config.toml
d_mlp = 704
activation = "swiglu"
norm_place = "pre"
attn_scale = 0.0884
tie_embeddings = false
parallel_block = false
init_std_o = 0.00912
lr = 0.0132
warmup_steps = 200
decay_shape = "sqrt"
train_tokens = 319700000
steps = 4879
dataset = "wikipedia_en"
MLP neurons of a small language model. Each row is named by its layer, matrix (gate and up: input weights) and neuron, and shows model dimensions 80-207. Each number is 128 + 24 x the weight over its row's rms, rounded and kept within 0 to 255. Numbers have three digits each. A neuron's up and down rows have the sign that makes its largest values positive.
After each neuron's rows, "fires on" lists the tokens most often at its 100 highest values on Wikipedia text that the model never trained on.

L8.gate507:122125148128113098109109110156150116136137090103113071128171139110131138107116126113114154149126160154139119105086163119131107187127123155187143111175154158132129129117163085117124109152110118127136076156094107142142083129109158132118113110157145095093142093106137094120107094116120177119183138163117164155122134181138171152126171096127098145084128124107138184142121077099123141185103
L8.up507:128166110143118152123116108108103146165125110142122143097140152142099197163083125143151085153092142138108113109116148119160155128118120152141123155142116132117139137087139146136167173152123137125111145141123122103110106176132132097135164194177160129127111127166149094087132140149142106115139157106157093150121123125091165095113134133084108117111114168122161133187112134150114098108147
fires on: "ad", "en", "et", "th", "le", "\n"

L2.gate139:131093129134116145090103143141136090144171092140139131124084123110158102149170140127090149163123081169131141150141112115145128152085124118100131124143153106102148126106135104154170193150130154137116128102114078127159100128103134121107073137122166105154174131151157156115091147145145079140143150147102081109129112160132084139132144137110145106128098155144130137100121136136123152132102
L2.up139:166124109138121088160153130132152130148118106104137137072114095147112081155137122098142133123148058158139097137089116190114104103124171095173173133068135092129162136076145121127137073117139141096133151146140160112151116137120114141121097145184139116137109090123109111112123190183163133119142137151087138065155149188091103101142126111109148113141126160144161083112154119132129133135146
fires on: ",", ";", ":", "."

L4.gate232:126102157124125156108141102101171131168128054168095119140194197127132129089114148149141113128092098129090155106153119134134183164127080149118105149136116096132137192116101127138119141147120112134116148131133132115138159120094142124119142129135143117095148153112086106142113188133131136105129116099148109144111147092086119140117102071108106151079132151100114132098167143134173143096150
L4.up232:139136089157139119103143132154169144117161084165106118135147136137132153110107134110127101147130105136115106140133153123087134115124120126096128114112132113110160179179140061167099105175139122112094132102099158131127123101100100124153142113113136134138135125076107138145126145092141136087138132162128154137109151121155096106090131132113121077135152107131155125107152185108125126112117
fires on: "ing", " training", "ting", "ions", "ion", "age"

L2.gate128:110097114139095085137128156173147139123153092145151090163141132061137124132171106154105128100159093157155135092167131135158128151120126171142165138088153113129144158100126135131114163147127095132153146108119125138144137107145127118099139154143112095214111139134141140080116125142119126138108146168133112106144159121127118079083169083126138132116129154135132133147123158143148107170132
L2.up128:175134077147106154167156124096150159127103161133133132077146129164161126140105110113119128160120138106129102171134149143115082119147113121117083108147119149083132111170102098128098097125107126112118117097157149136147153155098131117166136135112095131113107137138114100140154114117089121126113106142105125114165100111080159144150098137112149110149143106169164094100103112162113155080126
fires on: "tern", ":", "Early", "present", "play"

L7.gate127:131139167162118155107105146120121098180131158135095145075146125126119099117129142100123121104115135134086138098120148099120143138124074125137085124151115100043134141169145091117136096152107101165090149121129141100107126181128134114143144146182155169132106106129136179085158117085112111131155124137091116144120131094118127164090137101094135119125134134142102090109135151105116154096154
L7.up127:176148156176089099108106150155087117127213128132146107106122113094154144093107087121074128106118113115116101101125145136078105111163084171109100114126142147131120097128104161118131129111103134146107149148120156138101156132110105149139129097136150133089134105136105145122111096126153080150163132117134121158118154169108124118130097108081129131136106133128139127150143137112164139118108
fires on: "\n"

L8.gate151:125142148139122075168089148122154128120159082117163171126157142127133159104144129121070162172144085124085108103112167109122151166168145122166132099143154133078149121147128105162138178056108130089124113111113090120120132124146121128138126099127132123114135141140153123141080177103164113107127136095138142119150096144138116172145139084099105132124103155119115123141131090162109135118093
L8.up151:162138078136100112127144137141117110172146172131108132123153156160100128112168124130125170149136120123148134151174125168075093109159134124162088137115112113121137143119142169119104154106102139118151083117096117114179205166087095154126138126167152185137133139178145082135152159158114109135104139148146110114128116143103108155149177086116109139138122122160155145157080116119100132119172
fires on: " ", " pre", " A", " con"

L7.gate501:149083145131142107135087160126088114139094124173140130156133113078120116091128158148144166119128104138103144177150124111111119174122140138140127147128160093131109122084115145119130132126076107103132108117131136120102084109142131146124130112133174156109104127128123112094168125140112125115092109098076087143149095111120095137160156169116130136132152123141111152133133104128138110133150
L7.up501:147124166075153167112094062139146126123137133136140146117118133149161130130120115184146115148146115122175112133115111110120125116103108100154121129114107118108133130079091130110109084162116107121109081138103172151175114082108121180131114145071098135140078139152096167118108104096141120120134105128163173119057151105152100134140121138115148100126104149156132091107100123124164123106146
fires on: "s", "os", "ra"

L2.gate36:070153137126132144111124108155180097135126097108109112156103133102118108102147123157117121138108166134126156110152120123129142087093133099138127137122103151157140141185102123108157134076135085137112141125104125137164121131116124127074142127100112130175145130155128124143116094076112109173183149138153148151134093108144153109140137123148101128135145120131096130140135125158114141054134
L2.up36:132113089158140129099147107144082138141148134110158069188108112094117083123152128153095085124119118133118138096098176101088135135179115171110183147117105152119162160110125137136152128137136102151140158125147145167135134134145110141146129102111117096149138111140123137136071152120156106136130188166149133141102124174121177139137165112098168156134076097129132117113154123130117103158129
fires on: " |", ";", " (", " ", " Cam", ")"

L9.gate454:147137128150128106134106130134160103159135129118168171119123121154138134131146100115122176127128123131142111101139118159101198140124126135139143127175142152135140150101135135135112104119142128102085178124134148101097162130151116129151169161128099142151125151102159136088139119146137128085113087124079144128128112140115102118088159131146108171124137141130124157176132103124158072099114
L9.up454:104115170137124125137083136128153146141136112127131135153093083122093135105083118109099169109141151119150120125114130144112148163117137104164112134146138148137133113115118165112159147145149130120087134128147177149107152120148111137153147123157147100154136124169114130108143148131111068144133108181120115123146133172129119147094136132130128145138113148138107141149145083068062125128138
fires on: " ", " (", "cu"

L7.gate583:134144115088121122161107121109175159131115095117139094130158155107137127112110121101160110159134133167186134127083119113162153136156103185175147129140126157116146076086123168122146095152142095128131134114139141138119115117145123162140120133093120150134121146089116130108151078144121090086091116127133072124113131140111114088120106089109162128143168134135164108144103131152135071138172
L7.up583:177155102168095143154127126129112161160138107121131140071104102151136158128101144126123113178084086125096149118100117138113119125143099151137129142110131143073148132139172139131173062110147107191149083173118088118134151134111130140132136133090140137084129169176166108097123129121106115092128113117137154164128146087144117169131107140089151156127165158138131125142112127115125098130150
fires on: "o", "-", "er", "de", "9"

L8.gate75:126106143128135105168147158161114144139138126149123107142128119162138107158141134111084161148140109144094096118167129119097137101089104147118122178135124086145128203122146123124120120144140101115145121096122152164078137116096138160122138090121131131148120132119119109142101074147149113168139088178085149139160150138118154121150114173152095139190123128099142099167120124138131113109148
L8.up75:111097139108109136165131133136154116145118097112116158131149097112136157092138124114143126133125128135129127136144117059141170164148109115112174128143110155118111172148144129145106128130170125127109138095142124132139093101117166112142141142138162147092144091099141111114131181161151109164137140170123076148156140098101137137123131143153095080134103146113146095113135135148121109136124
fires on: "s"

L9.gate652:114172164182131107112093109125132144108086150131078117110130125176114134095144096113107109145178097112140112114070120102132137105127123104146136139142101101114110108052124137125113153136105124161136141138152100111158131114134120122105141114154128129160109119203139146121183087145125129119163160131162164118131109137136108109124155145110113109091113131110116111108133134118139168160122
L9.up652:152112147113161113134114148096084093166134145169116120117076105119158101100146089090119144143134142118110145131108088186110099122143129106124120120146103122130106124140094139148112129118135127135122123119160136142119085135130116123123120164144147144136149111174127089103143109112120106113119168109132140091176168142123138133094127143145127144080090114112136156126101084122117109158065
fires on: " and", ",", " ", "on", "–", "ber"

L4.gate684:110190079128128159134102148163140163138119148100112111131169107117149145115130101127144076066131135147141129151116130116105155114136164146159119114125115142139147095137113092119128168122127129096150127151124119107106146129114138081106129120123123141145133107101112115109109118172153160118104151118131151169124137111122120189112137154149080100149096142160163106122187098156096122110103
L4.up684:156161147118103148143138113108127103095144143130095190137173101127146094115130135109124150142136154098179086141122130160153134072190137069132161143147136152121147114122100131118143144132155125137107144139129133126136137096125119145115132121131101122138128135104149132130142058128108167135160111143135119145106142124107107137087142132138119142170120106149134123122169150076142106116121
fires on: " are", " two", " is", " four", " three", " ="

L8.gate356:098130159095157126118090098132110134109112064110142153163148091099126154109167083155134128148137168156112135152153182146139151146123121107122126132148129114150145178163126142091159118130119091091128140156173084116117146094185120140130143162104108148141147147161104125110153118142098163137166113120160133142057083079151142133132127091123127120125123121146153134138154159119164113119097
L8.up356:104117132121168085148094135102131150161162081153142174144155136168128099119125153102090135094152118155147133071104154150089137106099101106059121128089122124104133138110106129128137177149110154141155155125117161091107129097166130131135144153156166121134131134108127164121130142107137144157149137112124145131118122127117112138145143137101117158116129117189125133136116102107106151139130
fires on: " and", " (", " /"

L7.gate247:137122155147146112145156107130135129138123132113136183135109127119110074181128153133132122120118068114139117140148161103119129095097142143118138154114156038138103109128154160136091089117150092126155141139130111167118105130122147148140115132140090123133120104129089122137086125093114136085113080104133157142156156114116164116133134131137154090173107133117123141120147088128134137174135
L7.up247:138124138130108141141120142103111137136153090129109112114174088105135163086140146140172139081135139102144067162145145100149148159156086171125117127112124156112084134150157122140168146116166123135110123170139150141136152070107149146135122136118125130154091155144102099089121117094103148128143137144135107177126084100132157150156116150114107136185131118160091125151139085106140159149135
fires on: "s", " that", "-"

L9.gate337:172117164106103075108138141140136144139118115123153102149141184157142160140091142131104155146127141139123100105132158147110106125142135159094120090140134114113151166157157145123138106111152114126114135148110146122134148144120124139159121090147124153126044140133117124125123113142108125091113070129129144129171135127126131168179113128157081113131125152154136139130154124100159096111167
L9.up337:119103148107107131118132113136157140097130143086109106156132141149071156147163141131164111117133125161130132129120073114131146100108138133106134106119152113132183139123173102146151113131129130162102154137140171103155108084156120138123133134098164164080128134130131136139123135154140096138109079137131159138128161177167144163116123126135151082138109130103127112128096147107120132127101
fires on: "s", "S"

L8.gate400:090152151104139157099111123080114127141162130117104132098127116138140157106115158138132169204122080174108068184139183125133101141171145155107133127184117124143171120115171175122135122154118097105174136124113111158121130160140128138123089130115124134180137117157147128174127097106146081176110145126162130128144128100154154140114104126079120140126096126121142096162126130133145155115106
L8.up400:105126095117114142123118098067143108109165156090151124142100147088114089134131139140131131126112091128099083117124143107159143171130081124107135083104119121148134160149123106098118086124145125124140127090132075171147103130123118117074153150109133105130163121140111182118136167125122147141141124128140148116168141121108094143137121151121093127154128154101081119177122132152121104143135
fires on: ","

L8.gate387:130149139147182099148102150121133129119129115153134133126137076115083154108084152055133117116134146151086117082134176121128202119141109129162142101137144125092152154126118120122136080122121098162130113131129121089155119099136172165140104160154113108132177135165132136114123097121115081119165129170137090125098147107090136129131113081146143120171117159111136085148170115125132124079155
L8.up387:084116121084132115133156092131105134155082097119150143132103165139207115134126143158135143113126175117141135142104102087115097140112158117148166164133140166152125138120143107128122095130100162134154101109118134099105172131163160109099131139152126155117113113144153123148128147145142151107141095161100129127133110086122110100153124123168122125116133118115102131140124116145084095172127
fires on: "\n"

L9.gate233:150117092107132087120146105157131122121173154116111141153134074116144146112083110111166141136147107146116102105092097119171159156142103153180123083136100114137116132181140146134116124158126139097117154123153132082145135138156124138139133117162099123130099159117119132110136144115130099123114135112126116151159137161174117181105117072127117116127131147161143169181132178126101160191125
L9.up233:160140138101134132099136095132142154087182085126131133119119142168068139096105089131171121150105122117098130114146131124083138155224150090138158128171110151081115136124142121112124118117127118134150119130121091115134088108150123111152106090149095098127153163120140138130131144125128128143103169132121120116125126122136082137096090101149119119137149146116140104168124134105106129108103
fires on: " |", " "

L8.gate308:154110149143138088101127107141156138133128117117119137100126102123170102126120133087076136147156104154189134151113141125143073128116127105154110135077114089129124116139123166127120112143104099151193127132111130121109136103151126124118129115158162116142176158100129115146118052128111147075119130124169132131140138122162119152164124097136125105119109125128107113104136108091119087144134
L8.up308:139133151132156118095129138161122130116139095173136152111124100124110108122152118134145105076107111110182140120081125107109167134143160118105153096108152131143105119131112115120142099138151129119152096106089112116084102140178136105116149165109121141145112157092092156108132077120143157125143153142087116156152118133117117131175134130172117115098054136132142149104135134130125143171132
fires on: "s", "w", " and", " or"

L7.gate184:127072132133116156071122171111136116117076152130115092100128087129172160112130116123136093137136150135116163134111099129144158132160145084178127139113161139124126168131146156147140115133092127148125105130138098110117141156148122157095102152139112110165112169132120118111127167095108105128151165108151138169131157105104112115155131123132107140104131088132133101166122132149133126117159
L7.up184:093135130087172126067163133139139124098128156146093139121111124119116167133149114078104115118126156145127089130150129134122106110141102101144108151165126132113166130145148089123132094146111125143165098087104097122138150144147155117152115134092139107117156081138171101089148097152119105152145180116143099090134144105146124153125115147122104133133128129145123169151104129122173110157143
fires on: ",", " |", "N", "n", ":", " /"

L4.gate73:130130146113131080141083146146143104149150146104188145112117103128167114091075137098117153121126098121105129119150160126144173114166135126091090085147137108094131130130126133093160105159099135156135148127114144155130087176148101130144126154158134112143129135158164136089164087088098090115172129106104132111124143126135121134072113114116111124076115167134127125140174139112149144122164
L4.up73:152088096166082095104159118161154118142154158116136142112105077149102131100121148105088167107096108078163101103137126135110138148150135152086102099140074105157137135139093122143178165157126139144144159137115140140145086146101123143129156129088137176135113132109135150153149096100126093124144148068112130115173140108114135135163102126094108149119169129105104157121114122130141164133122
fires on: "\n"

L9.gate645:106114109142106099090133102097148128154132139136131151122171124154126132143174123127133149123131138147144131124142124095118174135161164104159071141143115118087135149140131108087172150074098137078111135126134129148108105101133136153081136132159124098152123180138125082139092131147121106152160132117140119146087132109130139157136123099110142140132171171111111149145138111150117102143138
L9.up645:114149129122103139084133089104128110146131107148134114145129067132096139123127085137130122126099141127113123144138148120095171108167123113173083086151088127121146109100172125110158093091144168098123107142142121109111123137143095154140123144133152147128114130140115104118147138139127109136182097155102099106123127102137150124087138116132138133118097144098143117174059082131139114137129
fires on: " |", " as", " for", ":", " –"

L7.gate378:157132136107106104118137141164102152142107155124152112121153115153091152124166127123110106139125118119126127140139184155118164142138176171110125127134121133124157064136114135160133186088100112138136126155139146098095145193187122184109088144107139096147135146159116148132142127144134122100155163132139107127110111128174097122109135088134111105119179150121115100112126135087132204116113
L7.up378:164155145099098177183128093101164127110092124130162142090121120127091185129060119104131142104140132146093152105159126144157118147137117148094136128174166082114130107123149101161117105173141141112134132113101146096147122146091095144139141139130106146103143131114140137139121160136118128100060137109151108070075126131125112102164128145137167140110097101130099098115136130158133100126121
fires on: " of", " in", " a", " from", " at", " her"

L8.gate186:140137142173096117145118115126108155095125119100133154166162125142143097074127125128129151117152125128103082123137140129109151110104132143092118142133121061139172129107175115163131128131124103142175116125080096108132101114122146100121140140157147135168168097180112120147132142098115167125128081144154134121139126138153118167097147147108130186104157128126138137153111120156097126106134
L8.up186:133139156143106139133134119062106129141144157121097114160105114146153126126104116153137141144130101121144125100157146126153145140148152157120122126137156203130137137130090132110128152151122128150120129144139145102106141161129126141140160102189150160127130132161150129104138117162152165144142151137117140097129119163135150160140123123139122124127078143115083106169102127120107135113105
fires on: "ad", "oc", " c", "\n", "ac", " as"

L7.gate650:115139095104088098132081103198137082133150146126111094140122116137121122116120125140148100128148077126122059133175129148103122123120122159151132131175141097148131151146121135140143121163136053092160110173133097127120091120135140141120148174119132095114106135145096138153113084103143098110113161150125130147116128131154136120149122068127113121170097190152157120139142132148127132162147
L7.up650:084132129153117150132119136167143080102149141111146147127161133126085111128109122117101113114107107141151096104143200128106118170098156135078131106141135124126146168120107116138137161095126065120163124123115113087089136167147139134128162128121147137088137165126136109113106147098131101146142142175146160138141154122132108127151143083176137116149138145103153120142136137105145090125166
fires on: " \"", "-", ":", " under"

L8.gate157:121145137117129137133124135146160134113120137090159098127146134155116135150078118135102100132148097148134140139147153092148123117137153100127138136165167080171110129150135130105143109156097112122148108155118142117078172156139112178133137168099132144112129155143121124092138153127140127134121133176120139125177142158128155137159138112131122110129126167152157095104104117147147135106134
L8.up157:106120130152108110132124118184115098124099134124188156157122133113123102139102148141123147118164171101122149099163122068157166133111115137113093131143121101110146115179116136137130131112129141157145131138105106108069149103141130176112160107105078104094141097125109171127121186106166148156146134162096169139090126135097153153135140121123139116101138138132126066097110126102154138108126
fires on: " \"", "\n", " [", ":", "\""

L2.gate506:092138161159123125142127120097178141088083133177149081131113096094116137132133109120099103169131103119118105105169103121186123093091138132141134119139080133135155119130175126095094102099097109150139094129092160151120111109135118090091139139141120087101127126138149138148111136130150115116147183145173154139154135151130098125151108152153110074136149115126078130104131131136121114109091
L2.up506:138100163121157104121083146123134141130119094158153141100116168133142175130192129113126111105097124151165122144134156096127093128081134140144127071121141100105140118138171141113116125122107113150151144126116124109084125108123141125117160128136159100141140139165121152112099116121133113132124182148144163145127126072130127165157103129199136096108105155185145139135135145151153163117151
fires on: " and", "s", ":"

L9.gate38:126114127144136152110096173134122124105095107121172142142210089100101179145119134098143157140135121139122200166127122124127127143121150136128133138103171133127086159120135117140142165099099093129115134086100094100118155155141109173105149142086109163142108112078119124142177107112113090086121073172154110128147113113105143113138132117149129158137145101139117146140107099123119155106140
L9.up38:155108164138124150153133127146114120152138082135186105117134147072150140112111122111134123167139174139143133130078098147124139146086108119154171116126181090138134189132160116120165132163135146150145147128126172125124063122096130086145123118076108133146113130110106148130139145167132121170131159155143144138160121104124123113136118128148123103110133153079137131096117138109118144168175
fires on: "e", "-", "ing", " It"

L2.gate138:155122120162141082113110125163180175121101120149157100116131113128142156154096140121139120100116133126143100129151152083148112140130103171179148144125157116117130188104132124115136096125144153135118148124117113084130109120117147144158130174137130110115121122148135128105136162152161124110120142143107102099185157121155128109145111152136161126120107131173125150107118119178088117166175
L2.up138:123105166146129111104143128093158128122089101104117110099177151097157073111155144175167139159113094102132117070104137119097115130120129141107127111145134125120105114188159156130117104096170148132121066156127138129136146129091134114114140096119155131154135128144103158122153128140097124169163110159110077099128138119142165091118117146095140105139104136098103104151142097185155106134135
fires on: "-", " and", ":", "ing", " |"

L9.gate86:127127153093165115130146166157141121139109108125114143108136106105148133115111117122141197108130123152112151169135112135118162164087122146142072096145098143121149123139121136140140095116136117109133114153181121099176125110158083133130104179152110082153163109124145116130115122133137150115117167114120148120123158107134162161090093146114122121095136165137142133117138109128154159155135
L9.up86:142113113095109154078108107103137114145166139106142113130121088104118144123097095121162145168127097124141129152127130136125168149132132163150106142135155128089149138139149133134108068106088129097162111126123136061112125117136159121133168098140113146142147106105142162124138168124165120120098137122166170135063137138120116130094103171140122137122130224110128123116124111150105140098148
fires on: " |", " a", " ", "ish", " Star", "|"

L4.gate434:113139133121107115138140129112121130091109119110131089135082105130130140118125067146141153181139090156168138147183081135149119120069126115104124160128101191163112105106116099089070120149142084153135113132093127137123161115128130120134117112155130149177108119096113111146102107118116144162113090086166136124113114117150129119086153176124101069130147132141124147105122119125105167154138
L4.up434:126091154135106116136105094124142135129140180133126146136113162126167136186153137166148138146126104100145086144129112151103157147139107133144175166167126132141146121168132117074111182141147127113115100117141107113137151125083111107125144123157095135111089118093130172127135139142123123129122153125150167119155139093142176168139128118115141095123122100108143127115107113173191148118147
fires on: " born", "born", "===", "top", " number", "op"

L8.gate152:137063122119152099129114153134139140112169111137095157176090085160092108103084089095139134112121148098168106122129121115103090132092136152121141121076098094115131131109098155090131146125162109092154125140119094118143125149095172140106130149128081122129150114167153144142100147164154127152110144174141128158130147141137090127174136136119142147119158188121164144126121101148101118096116
L8.up152:166125128128113127124124125106134188096086098138137162154152189135089135124143137123109143154117113126134086119155096158130132112108154141128122178119129103096077143158149138101132098101122132129151127146109097101110161081122134137148114156140146123122105119114180154143143098096144148138132132115137162148135087133128127102144082128156136125113168085095122159131141130126137164118118
fires on: " is", "-", " ", "ad", "f", " sub"

L2.gate66:130138115127146139170115155108120131116111145124138123149170069138101092117127133114187088158114103123114131138126122088143138129131137147108103104113124129120146146152134111134157146116107175111131140164113136095094140110129129106148104157106094108173129104115120137112165130135111171125143108097126128184084119160071124097133123159116126149164129121151066127137167188130119151136180
L2.up66:120116121142114118142120140108097090126138062162088167155142144125116101103131167135129155123148102096106120142146093126139150145129121075159102125152150072138109129097103133139152112140126144153132153145104078152116175133103096141147155106145093103119159105089119131177116127123176147137117065072111119159123124101108135141120132099155124110125132108139127127098105169118155131128134
fires on: " co", "′", " =", " father", " Post", " is"

L9.gate118:162161110131104113086101136095151096113132140123137133097129112144090114089145136156172124159132111159117106100169104119106110120131146180103133087157103157136133093116077123124121108111154145134101169116078142128103104106151091138117096087155146142182126108131165123070109099096123159110134128098104129153129117116140115121091161144157082138106134121099122148169144111146166159151134
L9.up118:123146083136115118153122108131082131117075140076131128147183147115090151116119127143159115111136111094128155154168139155079144132125134152091146085108128103095128100107127158099155130088175173129180113115129094152123122135133137121161122159128126115110132144155139135133115114132106134116090135170100122116183116112162097122169140142133126148139129119122094124165134128134124133116165
fires on: " on", " and", "On"

L7.gate65:155179141137127129154119152158132139151117157059119154169121116108154106151141114150169151089130151120096116153116105133125129129147144115125168113146150103128136126094148156173095091092117126102068145141168146112099087148132173157116096072073133130117131119147116147126090154125109099132106153178148120143123087107144083110146110126133117124141123135107099110137107068115158109087144
L7.up65:112121101162107153123121140122148112147144146143120138096154104136114164124163133135126122118132158122110133136144148122096131160151146157125126144083142116141164118096155099139131130079111112121093163162132168144081141149114107150112150089123179133153130122099098168157104139161131089091087115119112126127101068138108116114102151138092170188145132096105114107173154077113142130159121
fires on: "Z", "T", "J", "A", "K"

L9.gate226:121184174132083185162150107116099100112133135134101149104136142141102110143123147106137076155113212122154154132126138139074163104165136129127117140131114131148089126141120122140133145141159144135114104162144133160097158128121120154153135151167158158144100147151125124122114109152136144131140125123137110161164103112146146151131158132155120111154103124118110158086144142130115128114122
L9.up226:109107139123115121134135135092126125125135142133124096124069086079158143144107114129099134139129160102067151133140076143157138105117119103146109114173080095136147147112103063147123117115162135114126150120136087119106123124142115137108126129149120161151152110151111147118105128154147128155120163137113152178105126136121125107134095106149084121165147140129100166109111166106149122131120
fires on: ".", ")."

L9.gate53:110158135110142120124164140081123131122137115120167128167121125141108136103128082130089085124104143139070116169153138165148125136120114110150148120118147151076159136119075096153152132103093138124117139126157093115114131141174170154166117147131128142185146120143111129122139167149136171138092097152136173156132120143144105166088151112150146100122119118128135106092154145116120153149138
L9.up53:128116157069138104125146117159129115139181098142147166107100135118096104114124130163127110063123080087099127111076139159124100140119165117144108172112095088146126106118132092139139117113129127171167124076146123153142125170108169109134106143114139099113120147165166120154124137136113129123148130120091123133074100181114123136139118087110120155125130150148136071125103116107141112137114
fires on: ",", " and", " had", " did", " to", " has"

L8.gate352:144146125123126163117116136130161171126124162132110122093176107204152099152138060104163119131142107133124095137098129125134127160165087136129106127161185129134130162123095102137108091108140152173159104114159105126137130169143147099113137102171154129116132146153098122127131065135151119135106161171131147119148109147133116140116157130144114104117153150131118177111146137080136140149149
L8.up352:134156115163132118123116104110131113157120117101071111158115132119125089136122101122169127121094094143091136120114104149112115138099140146121110137138102108144176104084127139104160118136148166121138126087157127172100108107125159099138161127125069152157134134152105125087144141141134132116122124183117054128135126134100101137138120141103113117128144129121121145197123128190138106131144
fires on: ",", " and", "c"

L7.gate277:122172149134106170128110151082136141108077104150126166092152118116136078162077137125098125157128151136083164144131141141104091107102208110158093149142121099126103135148095117101150120096143103148136137132129123102132104181134095138143136117117189125118118104105119116142112114160134143121124102116142139100106124145128161118115148101106123104132098121107105059145112141107141141127150
L7.up277:086136105184096173108119102057124129096149156099117091103144140161144094182168119134134118102139077162141153125150147153106105156116181156131134144138176119123174126130129094099159085136119117121135137095167164153142125139156113153127123118137126154139119180137125100109140165177116104133145115112135152148123096141127089122175126120089154132119139148134128084142129116110148128100184
fires on: ",", "'", "em", "et", " where"

L8.gate269:119107191092116124169125141097108140135151118107141167149103113112126152134116130165103137088118166126173119117153161110119108111136098117136153119141161074155139121112111142133139167143128139151100136147141133119167097129135113168111152141126150157175167154123118069129107158141136153155169077106103116120114135135165097145147151089114142112107126146143152109129139126115121121134080
L8.up269:116165081150143118102112146120104138130159121158117122123175159117110157101106128134132124127112140079174138113185139116085170113102138101102149136119151128151152113092124171118100131133136107106176151165131081143133134109107117134148146142158120151099118123149145099156117100120183104141139142151162140111148095126131123118173120104141136131112129140178121140127152094117099154077114
fires on: " ", "y", "-", " con"

L9.gate519:102149120184137130140082145096144088129100149130144152132141137136177109128105200105068141122126119151101139137122163117148118121146139123120095138108102123123148090129168112124138119131159129143132140128131082130147107142158124150093140135107131079142137112125144148138134108110109107092154110161107101149100166141145101173084119126085108124146134139143156081149131077118121122116107
L9.up519:107161093082147128145133107080099156145133149121151114181117143183145082150085127138110125140173093141131094118122125119098132174101144127135129135099127094113152147094165126085131109087117145131156144094115112137133077121131154143106119139168118158162173189142112120120126161154153101142095103137106141117114152131096125100122111166114055126154099141150097097094099155110127099127144
fires on: ",", "\n"

L8.gate461:139129111152125124105181107150165160105136147149118104124136157120160099156136081128162114107154132133165149134155115101101157099151102133162107136114115098128149165119109102134148114096131125124139142088156130136138113148098161110140169123133116133122171182164150099111151122097121133135109137104100126138183153142113110100146109137196117144116136124168127122060090169111121089131097
L8.up461:150127132158166114115155116099125116138150109107106133128129155141112125138142143102134117152147091107090122122116127121106119121193122151142142095125131085103181124106134145114166144157120152114141168102125090132102108117127100149161124108112095136076126121121101131131129160117112105127095154138145136069113141151143141146104114161117102123128142113140111133131137079123144104084177
fires on: " and", " or", ","

L7.gate703:136163117108151135145123150141059123122086122132130138120098129156139126154076141121126097110127190133107139127067105144132137121116144139154099118099100118142136096109120119135093125104171174183078106106105121123103090140124122154139107161146116177159069093103112149101116139154093138125117158115093169157137141107127127120088174135115119153178142117098118092112123121136109115131133
L7.up703:135175120134143134167143135143130139074090125111139143127119123109128118127105188112150138111111152130131147115128125103116149122145183137115123142134127112050187124145125086153153161116133159100105124106146106151164101128122110154168116115127113103169122109108116147167128169129116110107129130160159139173099113149104137145091091082154135153124114162133131142110124150143133139109125
fires on: ".", " took", " can", " take", " takes", ")."

L9.gate486:107125111131132126124095102134104135135156107117152138144124163131112151127098174147122157158141113126159082111089103112124132124109135168139171110078140143138130124111132143142155108120092089126171092158157095103081120174097140119133145112105122143133118152124145137123116145102157116132092112127146151143162089140156136150131182121133133140081158151123092128155142126146139139148171
L9.up486:148139150144163165130126131097086160133106163130118141133063157149099089139118111130158153128141093138110128126115127145139135098116122087112120152139159083116119140079133062116148119167133109097133142115106147120142096142126124132130164140118098133098141173106162170107140131111186137168140147108138156115147146114139106104116151103156103154093140154137122127122104138082107150115158
fires on: "a", "s", "ra", "i", "e", "r"